Weights of a small transformer language model: normalized queries and keys, capped logits.
MLP neurons of a small language model. Each row is named by its layer, matrix (gate and up: input weights; down: output weights) and neuron, and shows model dimensions 0-127. Each number is 500 + 25 x the weight over its row's rms, rounded and kept within 0 to 999. Numbers have three digits each. A neuron's up and down rows have the sign that makes its largest values positive.
Before each neuron's rows, "fires before" lists the tokens most often just after its 100 highest values on Wikipedia text that the model never trained on; "fires after" lists the tokens most often just before its 100 highest values on Wikipedia text that the model never trained on.

fires before: " |", "ual", "D", ")", " 2"
fires after: " |", "n"
L12.gate15:541569463471497468508514540526496515491511438519480477439495526505502491482520513485493490487490527514456481483525494496454521516517486518502475530536531495431542506486516496507516488495485474538479458443517462496512461499482463546486548509492536490507516512510516500462516499481500511493490513498547492533484494512499528430539464475494520519514507491529432534549488486495501482489459
L12.up15:533431496519512538505521550532497494495523511470506516522495493474512528493530509463452509509516483474529490467529492508466503537494520459481505509474470550472521467503484515459498524510462504501528516481466495512503499489503496501518532490503479466501454527529495493486484438508472505517528486490500528500493537497534451530500501528525496454507543500502526515477530504491482479512462
L12.down15:508548512526523532484486506481480445529498477469527524513478526507499492494482499458499486488454496479520510503481497465489517491496509514529463499499527521533545502482502473513467471482518493499566490466513502490509501498526449507466507497522538500524497504512516476502487487575511477480523518512496487500487499522495504522468525503503469494518483471511556544564524496507489502525492

fires before: " |", " 2", "ore", " 3"
fires after: " |", "|", " 1", " 2"
L12.gate875:487492518456496513496505499535487510485471501498509478478473486497542521517515490489510504526491461521499495444550520481519475502487490480489504497489424523492481512483487549482459498509459504539469487525487456465532482481521521498528527514482501495525476477528501499498550476503509531485499526521512553491444504510507507527534490494488534474509516481547503540523512485472504483486469
L12.up875:499496503495480528468524525497500496538488532458553503509455498482530514523508595490510497505485509482502503500493479523512533464463472498446511512490487506470521527532519484470509517492462498519480510479490467498548540499490493453457525500473477542507488523476494478517514452487447514509521491478526520508495498477508543460475474504514491478507525428538466504489532462503515510466536
L12.down875:515522491516530511488532494468499458502501507475502497500472498460492503454471539443463448496518479493499518457503483511523530475497517498520521488475492493480536476495498506458502513449495510484487518494531499528514524487505467513511510507477502496532507496507504482528488474516498468513483501469464488506503486523547445517465550489495503462530501469508510465510513521475488525462462

fires before: "\n"
fires after: " =", "ld", " R", "\n"
L8.gate1073:520522537508508462555545522496476511480472483536558515501479457488494457516529530515501535523502504519533464530500497488510534520546508492505535438513488554516511501500482506485508519516495508484466469513493464529502453515471464500487537515509550501511507526483529538556506469461508476482469513527510512532493483506537505512547482554470470470523502522483560492495488472480472476510519
L8.up1073:522520507497497519489497505515489517465456466531489483487540514486485518460512511477470520525466465487520482516449439475508515508500498478534486536496519462440517519520490519485504511513493503478488529514499503503496450472517516536487526538474477503520531507483494505514513547523508514505519497489511533508556493460537510445505494533490489485501488482488495501531547504520479503530485
L8.down1073:484493484476498481507495449518498496483526501521523518427568509457504487494526509508455489534488471505491492471512539539519548502510459483534535493514522525533549484489503498531478483499511450504517485468497493516509457485480502512514491493493504501498535486472557512485525493516536511483494510483508534466473525501548458532524466469522485486525479516494509473516490454455489538527507

fires before: "\n"
fires after: ".", "s.", "es.", "ity."
L6.gate208:462467491454497497476487524511490483488520475526479483512498489474484463467489533505488503547502510529515497545478506526533521518550497462523490519507475515530504483428495487488522532518442494508503504456492489521476428535489510532491465531498479493524492447493510552472507495518491523473538523509511548534462467480507506513502512551470469512499551532453507478496489495450479472483483
L6.up208:444444510484496480502484456542491521495505463534514490514501479497495475470500534526489524523494467500498501517488464494528499541554516473507500559499508523504532480466492490486510534532458480491537540451514493502517421536500516500490473514476470505519491450486521577454501499509485527496523513531463538521464493538525505492524476506494476526504500546467513488499513482461507477506485
L6.down208:480496519499506484507505460507488494506499490511508506496501510508506477494498513512482499515505488505509506505492501497508500502516487478504492499491480510491509495494478494505500490507480496502514499481505504488504485506493490512499505506492494494490514489491501511485497493492494514495483495517497498492488500501521495497507510510489494487508493524495505521504504501492486485501504

fires before: "\n", " ", " -"
fires after: ";", "°W", ".", ");", ")", "°E"
L7.gate264:511455486445489494502520549493525491487500513542480505475462503491502503504497466492545528469506484530514494489481512503481486491497477473483469517506434493511486520540487531528512536503500515479481497508521503542483499512465505499557467464494499457473519490507559492509545509521486510483509507489541515527496529477489539516484446502489495521457551522499518549508461500470512484502481
L7.up264:469515439483508482496536507487508474474542479528478552519469490529459516579518503477540473491521487507492498509477524480477509532542483527510512504479464507512523518517512509538551519512537515449482500465523497542491505502505485503491501444475511485510511470461533493494506492512513496483516527501561484523534513485469495501495490510468496525505498534481523502524516518475501468539499
L7.down264:442508470488474479490460491501514483476452501527494544515466546531463514543492504525520509500507496496502508466510540487492507523477504530484462524546469489505484542536502502495489465451489508472482523525511518493458473479444515469485484502491491492456516491497541506512478525480507534489500501487511492498487537468475556486444522486480488501492513495485496486495502490519515543465475

fires before: "\n", "In"
fires after: "\n", ".", "s.", " s"
L11.gate901:467504487488476456449481521480514510498518509496457494504487498513504501505469549460491497491465476519503501510495477507497519551511457542498529536569488487495474491481495491492487500474464520495440482468494520493516462496505543491513498536535507495484483505450548500504511490488474504502471495515488517542502489542523492525551488512511426502464515493496469561523449552504510494467524
L11.up901:490522459546468518477448528501461453508498482508468493563512540497470492491488504528472507496471467538512489499506492489474563478480528528495453491492568475558493469517523464498522511500515530523499544514477536461476502529502483500491497546483530440517518465507489494470470480505532531517513490507497522531471501555515520491533486484494474502461475513455516481531514481474485505491519
L11.down901:553518497471486481457449508504483492549476476491509496547509519511522497504474519462465469484457494523513537478505485481472508513477512500519495509546511506477488489476497506506479509509507487523486536514470497514496479511467493477513538523533543502452484505502487501493519478494474549503507517484539531495553456518479561473523450534497475482507534424486483562498507483508505491473493

fires before: "===", "|", "==", "====", "S", "et"
fires after: "\n"
L5.gate1146:476480457519491501502489477528535505515538497500498486488503516499495528525519488466528534501463497508512506511509534514492483502506506504550523501529520465480499521483517509482491533541538520496444495494514488496487542527506512528526488531499516532469510469510485486517546477511518491528498503526469530525469494519484468505513543545466482530526498492477550476496508457458544472496515
L5.up1146:510540486492484518536525481498514521577521489475560520502535457485529517446524463476475537509513505485536513500524505487466481478522478533503478480491506475541484543463495518496477499493481502537496578514511523462460520560503489545564472546512499509519517481484502576505528510520492501493469439490475470524511468528524508458495471499482490497502462494496486492493518483534495477499487
L5.down1146:465503534495507492522537485479485508515487487471514525515508540488484489455521484455461521522484475474533523516487529497484500533488512547467490481529476504550470511486547488455475493543488505523504524524504504497486469493500502488495510521515517497492516480481522497519502521503500472475489491488537477535489469506511516476515559563505506527478486472498551479483540494542502504509500

fires before: " |", "–1", ":", " &", "5", "–201"
fires after: "|", "-", "\n", " •"
L11.gate802:537460492520464481499486525485504491486449486505508482498508529526530500507477468528532529510499546554516542474490527510511494483502442545447509496496494500502486508483484492520545489500496511503505495495496482502506460494505539514502493520466522473519497471531490535471525491473509493463516498496523537486493475526492519507501508509503485477512457518485501517494529473502502497530514
L11.up802:464478511485524484503508525489516496501547521460488462540495481521481480514524520491506501513538518503486515507484502512497491470498492494523542462500513470478496474518488494497504537498505490574438499514498565510488521504544494479466465492450489513481499533505516486494492480515507526520504529505505464501502499484518534509482501536481438480516514488569497490521456518510524530488441
L11.down802:488534483483490525493503495482517473544473542481492466511479530497508526552435496511468535578484484507503478471492469502488513498499498515494478477509503471515527518506473496480496494503475504523496544464484473510483506529473482529535538517496562460509532519501490511494485493550512479489505472523497498540501498491476486488505513506505521489525509501498476490499489494485510514511461

fires before: "|", "\n"
fires after: " |", "\n", "|---|---|---|---|---|---|"
L6.gate456:494489498474522528481462493517497532505503459538512505499512459476515517466519500527476563500497481525500534480470539495438529544527501520481541524555485524509521506488530456469477522507492485507472483510524438500494474482452496509523483523490508519511512510487522485458511498561500518518521525523459512544518478452461511497489499505485482518536508504521468509535486503501493487525492
L6.up456:506492509466541513499497497495490509474476488514520499476476462487489495459535490500501562494517502550555526540457500505517504488484481498498492543502480467482518490496510484504499524501499484515492523488480487533496496479499455542528449530476468507495480472514471518467457487477510539466519513537492516523486516454533532497524497497460489510493494540537502545565494481495509479525480
L6.down456:510551483509493512534508482509481513501489524579504478505531488468488503486558466540521499530488518528478504500515550515499550496497483503540520501535490527476485464470492528518513491556517488508497518446522498491486474550492500469508514480513476466503495467538505513492486500484514491487518510501488528505486481477550485524495508476476495471482510493505507515478476531489553464481500

fires before: " |"
fires after: "|", " |", " 8"
L11.gate177:539507506484499521484552520543514502486453526473545475474471444514473476497524484509518550543522492438529532521498549517524533466515514487527491479419504472463494499461529489546503461553471446523496490501483511508525535501502473528487518501454500519489501497521488525469510503494485496533482497497500515520524466489526527513511501519498476553539490433481506508531465475514501509479478
L11.up177:521505479505511500550544503526544446547516460525531489515468534478531520516548461518506487480493482518524475497477534503503539482531519512502461497465530502540494480432434462522504444529479464499479528505505511493508510489520515546501456504485536507491512489529530498552478493468466489493518509497480504519510456503472525492513500501513458479524494482483518456468502441477515490483489
L11.down177:494502538462480500479523515508493475506464498519465515486450465502545505467539540504508525535477557502492526588479506518452522512511466504475461478515515492496532463515487468524502467514500498488513506491503506503485501501515484504534521509498493489470463529508481509509473498511504486480512516494501512503480473476502507478482475495455499524510464507473484495428511471498517525512502

fires before: " En", " J", " Y", " Gl", " H"
fires after: "\n"
L5.gate566:491496508472528523465483541477534459463546510514456508482488499483523493476487532472516526505496491491494537481503499531526472499517543535481474517497506495472488519527554481492484525522510472518466465485522528474510462506497477479495561500514487518539497483443461503489494542457527499490490486488497513506518546503501501512475494500500540447532520441501505486489538488494487537488480
L5.up566:503508517465480492495507522484527502487496507528488451436569501527469534527487521511519504512507529518512518537572495504487488521468515501529519520490458501531529458517520506481527514519461466486497544479500523495504498518491494478533515463526489496479508477486495485469497493521524501506507484514496519529506502500539541524489451516473473480498494523485524536506520486502538493475498
L5.down566:477516504469494512481505503462504482495500485513470491492461528483485529495484511450477504538494523447530473473494501497528496492466465496511483499457483532504496480510552475544496500485481497523515475527537521461527506504426491470522455496505504518500506475479505471471492495495458500510514483414541440498517506524547494486501547499465486476485477502489479493535449501536574514451526

fires before: "\n"
fires after: ".", "s.", "es."
L12.gate808:498509496507475479470496511479485501457506496494542529526494502521485486441510484496469487527462483510533495498480474519528491514494521511536474550517450532534543497458504454529472525505499448504502512483487489467516461499478511511505496513489491509518516506483499565521576486511501509494462542529523563501481521516486521543535478521497428503458515516486499489494489504482496500490490
L12.up808:446471462469451474507524464529495482544516481502480507517509500515506457492495494467495543513496509520481502502496495536496505524548493521497513488458507516510522543521483503513513519531467487487553555470509491519508437489455476499482498459479478500487534468461485507450538524498516541532526455545476514486508487518545468467542507509483513501503495569492519520460475470470524497516487
L12.down808:490481496482491495503500466493500493523493502507509491500524500513514497496501497497493512506496503514510503502488501516496497510502504492516477498488486508496514499503460502497496493516482498506522511494503495495501469511506495512494491509504482494502509492479493510481493487496490521488493497529493499499496501500510486501499492499490493502507503546488509513513493509486521501496499

fires before: "\n", "-"
fires after: ".", "s.", "es."
L6.gate1145:481505559503489489505459571507538503484514484527496477494504507492520479483504510475488483527488501496497492459449500482555503487532482492496492548513465465509543505512492506530506517545446474514436519476527461509527480529500482506490480496519492471511515479476518516468539462510509522494543524550487503503444492461530503468513454571498483492509542515420482516493471471466513452484441
L6.up1145:455494515488501459504459509520511501489502490502475534503519493503464477505534556520450494510475452498470516498541463482505497529551475486486492513507462527493495486505471479476520489508480479520494528477505493511471467553496499510462469476498505473546523470474499505465514450497523555535509501529530478543500451472543513506512491524484484504491560534487507478509500490470513469496473
L6.down1145:488487507496483504502498490496496496499499503493496510485516486503508471485506543509480514527494498527504490518490496496512474506524492482505498507508487500497543488483495491495497508534482500504516492473509497496504482512504501522498503509476491499499525470463509535460486488506513528493483511517505511507465503492541486497490472504503514489481517537480503491516492498457500495502468

fires before: "|", "|---|---|---|---", "|---|---|---|---|---|---|", " |", ")", "\n"
fires after: " |"
L11.gate333:493483483522447476541552545505520513517494523501485489478485495518481497496471487493491470504514513527502509497497499478505534548523458486484478497498505531471474526500494525488508495508516460543547517538449478506477511500518505461427515516512540502498509522518451484504481458452470524488524498509542475506501465494533505456554531524464506531470496475509524514463505505512513489512466
L11.up333:479456470549477528539525510511471488518552496493493450537502511500442534525512473477502569489508530498521549530486536490523493475515505462525517544501506507478466523478477508494523507521450460524502505503498482515498522485535488481453540525487489470491490533510486464533485485504475479508496473521506470413491498518515484478497536506465484540477449512531458499505476486483484490527500
L11.down333:548535510515477532565500517501494507523530468523509523502509508463498494480460531514474516486525494536479500449516534453470485480478459463509493518529480480528486483522526541522498500529478465483511485502516524502502522536501490466457518484534539493482484537493527511505475451446504529533472481488536440470435483522488503504486494498506496496511437490486534494504489502491502479513530

fires before: "\n", "-", "The"
fires after: ".", "==", "===", " ==", "s.", " ==="
L11.gate881:485474488482471479505530481474482448492529463511450518509504519486510505483545507502493500512474487532525478536466501494523483504565510456476494550466489506495521520510495500499510560505455537533509520490479498529509446502506508501542484492466551512492509475456502521463483473496508528503506527503480517484468508510529508511540501485490493509541509506484486509496511492448484491517511
L11.up881:476451513494494494521484526531514515487473504522531505532482498510503475460494514507473466472522468550510514534493450508502450542547519498469470498505484487544539479489479544500494494503488487481441496475487467514521461541512523474518498549553482458511484468498534510474550484499501529508455534525467516498434483484526480510530476556478461495511513536483507521478517489498512495528496
L11.down881:462491501524489468481481483500478498504513493487489507507528503498497490493504499517473492500504486505498492530493499511495502518530517482498489496503505528496538517479498489518499509547466500505496531483493502521502465496504510500514477513515506491506500470478512511464492501514517535505498501507505505498465508514522523497497511512496487519509500527470510495498509504473494480497474

fires before: "-", "|", "\n"
fires after: " |", "sy", ";", ")"
L7.gate49:494501516502495513514472545491524511501474539499486506498493490477469475482514526513516549542517528539519507510456533523481504516525498483543528471514522521492510467509507499499509490504457492551500511488485518483481476451521483510544502550539550526498497489541518499499541525499506469495544512495520508516468517539507460461422506531483460520514523465478532478513503458524517447514499
L7.up49:493471518483492499515506503518499515513469498519510496524550497491461497476499500501447508466477499537495489529532509516485513439507480523520517482525449497503501509467522512488500484517492520486504523501538495482478499432521529489515564512520510475511476511506494518473513482485531499472484526536470516517490500499472465511452514525508492486528491488501482508494503479523502474485499
L7.down49:502493515490443475509506460506478541520469482550542467521507551515509517511485450539483473508460478494506501501509554497549476498487501475477498496464479502501469508503466521499481475513513528504542502518561491506506490482567527459463503538495477499509512500511501531500454497502492532453512500519503501533527501491511488519473499484499468481509484513500513512505455541524506478516527

fires before: "===", "==", "|", "====", "S", "="
fires after: "\n"
L5.gate266:514521535511493507523555549539505475520434506496526498508464523480556479472516491479508495480445477532473547495539516512486465522528523490514496494519508515472463553495466482505462505537484495488475504527536523480480506554564501510504542526505516506489508494525502497531514483471483526516514466499472530510501448518464528465559520544546507484512497479470535525541492482545537446489459
L5.up266:542524499480492467521470498481511479494466507500506498557463471514493427520535511478512464516503529505509506478503526496518524448542520514523515514501497497512509540443497525560517450477521492526470508505482479499513521551524493510500463542505510468512486480487511526490520492503487544460472484525521518501490474513482492505518530534470502456555499433427525476500508479517534518476531
L5.down266:511499527474478500556500475506485453461496499468504514511538521524513476523499515458498535521498510463516537515517498506501484536507501558518496498525490517502482519483513498509515461550496504530504517478506547508504530549491480495521470502439483519495443497474494516490483478499509524533496503502493504502513484481533522477505503517537497520455508496491571489533516475556525507484497

fires before: "|", "\n", "-", "==="
fires after: ":", "|---|---|---|", "|---|---|---|---|---|---|", "===", "=="
L7.gate573:489490494504482482485494531518501499527546553516489504500477500508505447523507506494515491544504493504470487501504526507530488533522525465470469490547511494507538547495528528537502526534498500506461542488481520534493467531520482501559450514523478506507534472481499532482544484508531523500498519500498487555531496474499511532475452546492506535503557534441513492471466466509498498532448
L7.up573:492487526500476521514479525484508494537495506530479529503522503511518518485525477499473519534512474515477503491447500492499461502526525512511533533516494492528523493476443534515497510518501461478490503450535497573505494508527518481521480507523462441507540509475548522486564469466508562513518502559468476541477487456516485505531514516511476470478492534468484535456497485493488513507464
L7.down573:498492511494460492495490509514476503486470492498505510485526516498511498468491481510474526510494491501504501476514514487529490534515531520499475487525474501542512551499505503466495528534498507498494488488527473497488500473528523485484491517489521482497503463479522511452489460470500552497488500481483502542501495475546497500505539493509473491467494520498529493495480519507517502531478

fires before: "\n", " "
fires after: ")", " ", " life", "%", " hold"
L11.gate568:448457561474516487507510548503541521500509522477530480476514500474474519480521509526515487485493462499504505508493526494515530507475514496502518474547510475491478505497519527461514543535493473493476527466479476501519452518472470482531470551500523461520496539517495461473474509484474506472497507477473539519437517483479561436532503512519510511505518504536537529526498503491531509486468
L11.up568:468515461473521515465518472506511514525532493524468514521525508496476488472552541492506471551519472518490515501459503510486487508474510460468439470493503497538494523533526505482492484499516508551492490503521519517507489525532516527488481501510499486490496466477494494518531515500523484503484499526496484503512477473516507555486525511459523507532509514509490489487510462510514471480507
L11.down568:522524506498483498454509494474503478473466478477511531478491506498492465499471510465492448527522526503506481466505538477485529526532523523484490488505510490522484494451527529496471522515470535540512507466528540508518500472470503502511544509483502494512496493494545506525483515507529507493542516490496493515505471481507545461506521490512506495521500497453512484500467489521464475513493

fires before: "\n"
fires after: " =", ".", "s.", "s"
L11.gate452:527493485472467520507499535498486483457494531481468489459486492478471467501476538488494498504463500519471481466495490520541500476471493529513485478556484497523528477493522491491478512526478458482453482508469461517510503488482490502518492498474519469484508495479525523473575470515533519473514528508533552513425530482498462504530502532490504503503482494478504514494513448473544470502484
L11.up452:463498495477470490507474474504508495510519450559505535529508488530443483464529500498497522531502493506519505486513522466503540517563504476498459503462492492510495509526460512525530530522488504532511541503545497526494442519449469496500514539470509468467523469490485508499451512478464502497496487526476488472539438536570498492497449502536463463511515530527510466474476498449454506489499
L11.down452:499484509480485469510496479509503476491506504512491517507479487491472495491486515483500502539494467500530513509495482515511520515530528498522475503503496471488536508491498485512486481541473494503500515492543476528495452518474463477530471526479504471502513493479502534472513489510486532518489511539517541499448513500515470494521469514496495493522500553497490505508494476440505508482504

fires before: " |", " 0;", " 1", " 1;", " the", " a"
fires after: " |", " 0;", " 0", " at", " 2;"
L11.gate982:497530479494509496528502474489463519499494510493451509519513489496493519489441494497520476500500481477510512490523473499516473532481458511460461531524458517509478497445440467487484527505503508505519483558475483455541503487456533493491490520451488542513512502493505526492582500485527519510487537484536527483468499465571502452509498506465473535474524493533483462480484538468508465488489
L11.up982:466494474482507504479493521539495477478496496477496526515495501523469466505541517517517507516516479447483553467488490464488527503526492500484492476523478487509478487509495509445535526506474469521452498502493487452475500496494525501493461532483523483448509529480494494497484526479505489547507518525509510489476492484487544452427522518552484498531530506450490541525457488509498499506523
L11.down982:505509533472519539511488462486494476495459511516520527485549493523484515497452524540489496458471503505495510498484464513516504519492477490481494498491508485488489494530488488485501480496503510521491512466545509499515553532521463494499480490446469525487525498472480523526499498500497494496500487502534483537476516493551484514502494491495504448471532487503506494495491484486544525519516

fires before: "\n"
fires after: " =", ".", "s."
L12.gate400:493483493495476465489490511507491485516484491468499509501475484501493464468495520481500496534485468518497522526495508520530519531515490508514459485514458525506549519483479474506481533551471476523500522498485503494497435520464487508490515509475518442504508479473506552465542472509516536529502516550503540501482475521546518512558478560514465499507505542474506472488458491456519473490451
L12.up400:470481483492479483492484460515469470501489468511476518521504502473501483470492512501462508537478477516524494521501476495526505513538521516515474507471474528510539537488459462518498526528459505492552535476512502516510457510477473503493479509465498491481521450441486527460498516499519531531507491523509527488472488523549487480549473491526496491495479561478502495466479461457519477491501
L12.down400:482491500482486490498500463495487479511504499512496497488509503499499494496516514499491513507499494508501500501501508509500493504513503492497491503489484504498528489502470505498504502510488497504514504486498494499501492505497506514492493495489497503501508488475494509488484505508499512496506503502508508494487497505521491497508500490495491496505522525489507503497495496487506498492503

fires before: " |"
fires after: " |"
L7.gate170:559559523515477446533507564548511485524477555502495472480485484538485488497528548537524506462484493479473501505501483535523525519535496514513540475484479454485520491511520481565476558514503494481464505481465526504512512502504584501507489489498481511530470539541512475534506489541504508521510501516482500515473516539460521523513464532482466489505526498462481498493479517491519525485504
L7.up170:503503479490500538536536537472512503487491474504491463502457531496477508439476478511474513499486563494501507497517461554505494472489574513511486499481487524522502532458492488473508462531440468507494476522507514468523472516504474504505516523523475484488513475519488465474493414500451437528487475524501514443512489500484507544487523508513503489501465509524485532474492538500526470487493
L7.down170:527488503474519481526517505509498470497500473460458480538486513555471505479499571510502498506483534547484553451497499533483529469523552453480504495528476470491502571456479489451496530505527471478491512506462509475508464468492513506490529481523503480514488498496493508494490447478535529539513478468492535493530499490496498509474490523500513506545502461498529485488478516520489492526521

fires before: "\n"
fires after: " =", ".", "s.", "es."
L12.gate431:507494480489431487501503458532457463518493486521471533519500510471460480457506517503493476501486496527545478504525504531505515507570535481481482512478500522512516543504457502481487509537479486501525525472497498490531454502483466502502461493471470489507532468479493509464546512493494514515502502531513539504490470518530468476539501508497445478542484554455521517487494455463492502480470
L12.up431:464475468477509478477532510504473478527510483514491533473487533527524476487483500494476524524504443480538549540477491534501491511545494512544463519479467486519495491458475472491487526509482446484444547510486492513531460522476483501543505514487532477507513500450531527485513529516479509496495524513480555479476507518493503524520484512475508511485508510477510526537503484480489499524494
L12.down431:482490506482485493488513460501500496498500495519499485489507485502489491495510518501491499516502493506505509517506514512514496512511513495493505507490489511498515511501484502496490501525482504502510511498506499502508487505487497507511490511499496481487494499480499502497502506494492522495500507502496502486501495506515477505505498498508499497506509520482503501503505504482505489494475

fires before: "|", "\n", "|---|---|---|"
fires after: " |", "|---|---|---|---|---|---|", "|---|---|---|", "\n", "|---|---|---|---|"
L6.gate258:500449545442491480518482537519507536516480504470516511515532442493501501493517529481447514507482543513526522436509513499532491491537499502516468512523522486484550490471526508536512517504482525466473484490525478474509521535439509481501465552499453446499497478506527519478534491502522567499467541495491478539494496465526475494485497491534482503480502514484515491468493524441490514501477
L6.up258:487516480523521501503494507543546489491522494544493462521456491512486492462538508526532499481517501493517454486500506547556502514516493460474548536512553498488537467508484495465508477515492490531491545503542468522542546473488496470493511536535489506512482488505476495474512565527495495457547494538475494558536514497517492485520468477495499466498518478538504558466505461469499534528480
L6.down258:505471495511499491502509520502499528470499480503513499501541503471491522473546515466524500509477494517517487515488507500494517524508525526460521486544526522522535486513497478474478480554474535529440509461500494503493461488521465480535492548537499480518499495504482509478495480522470492488488530500504506475471506458507509486538473490449493493484496543533529508485497503464485520513429

fires before: " |", "\n"
fires after: ")", ".6", "ards", ".4", ".0"
L11.gate92:524513539484433471498532510502533482521512512480488452513502483488533514526447491492508517521525512546506512491488541503481497507521467477509485532508512471523506512512524496497497517524515495611507493515509529491481455553508514508531528511491472462500483544534522479500523449499487527455539511521489498481497471480496526503512558564523471501518482488498501463485491461482522509485467
L11.up92:486529519511439495481545474489494507530536493504474495494486504513543554505473491505530467518520514515472476491475529508499531510505529488454533498524507502520455500557507491527529493537462497546519480482501542482486489490506506471476499447476483484476490537517499488533497516505491507440517459500517475459505499491486481500510498489535455508517431501516495518487478499531472519518489
L11.down92:483515445504502475499530529492475508516471469478535541514522523532488515514529429495496493514452488511535499460478511482477502481488516509480528516514505496491496523513507498557491487505504509471489526496511533476507519477521485493495512513508501543482512475487495503508493510543495489527511474491497505456485480489495486492473466446456485523503483539511516532489478510514490468502505

fires before: " |", "istics", "==", ";"
fires after: " |", "|", "et"
L12.gate395:515505494493507447526546504514561514503501500478521507473488480502456527522504511522479516556499506504494500522488553523500476532553462483500489523522497517493493502523439509501515479497480508453463495486489501508472441510478453481527427464448475505531515526486516470485536529495433500492517487504521531516505525516496600472492446536513476490511548520522501528519516503501483487483510
L12.up395:487514524469490521460498518525496486529502472499487481509519467487531503460503487474534529503541526468468513456487506544476526466514494455492509506492439528479517525512472502522499510526476474486450525526419480486495502465451461475473506475461501494499517536501465488522469489495502533524480486559506508479496495490525520498493544479510465528518485521530500512489518493499507474503496
L12.down395:517516541522513546505498550541508513512487482512531519485499525465498540511523494496595512517470501498503515507517521514493479491481457505510489453466483502469506489517482526551456521471500546522516513506473485515508491520527473511428530480505511512510513509512469513563457506509471550466497514466492472518487477514530536518489512490486485475501449511516514466584512543490469505480497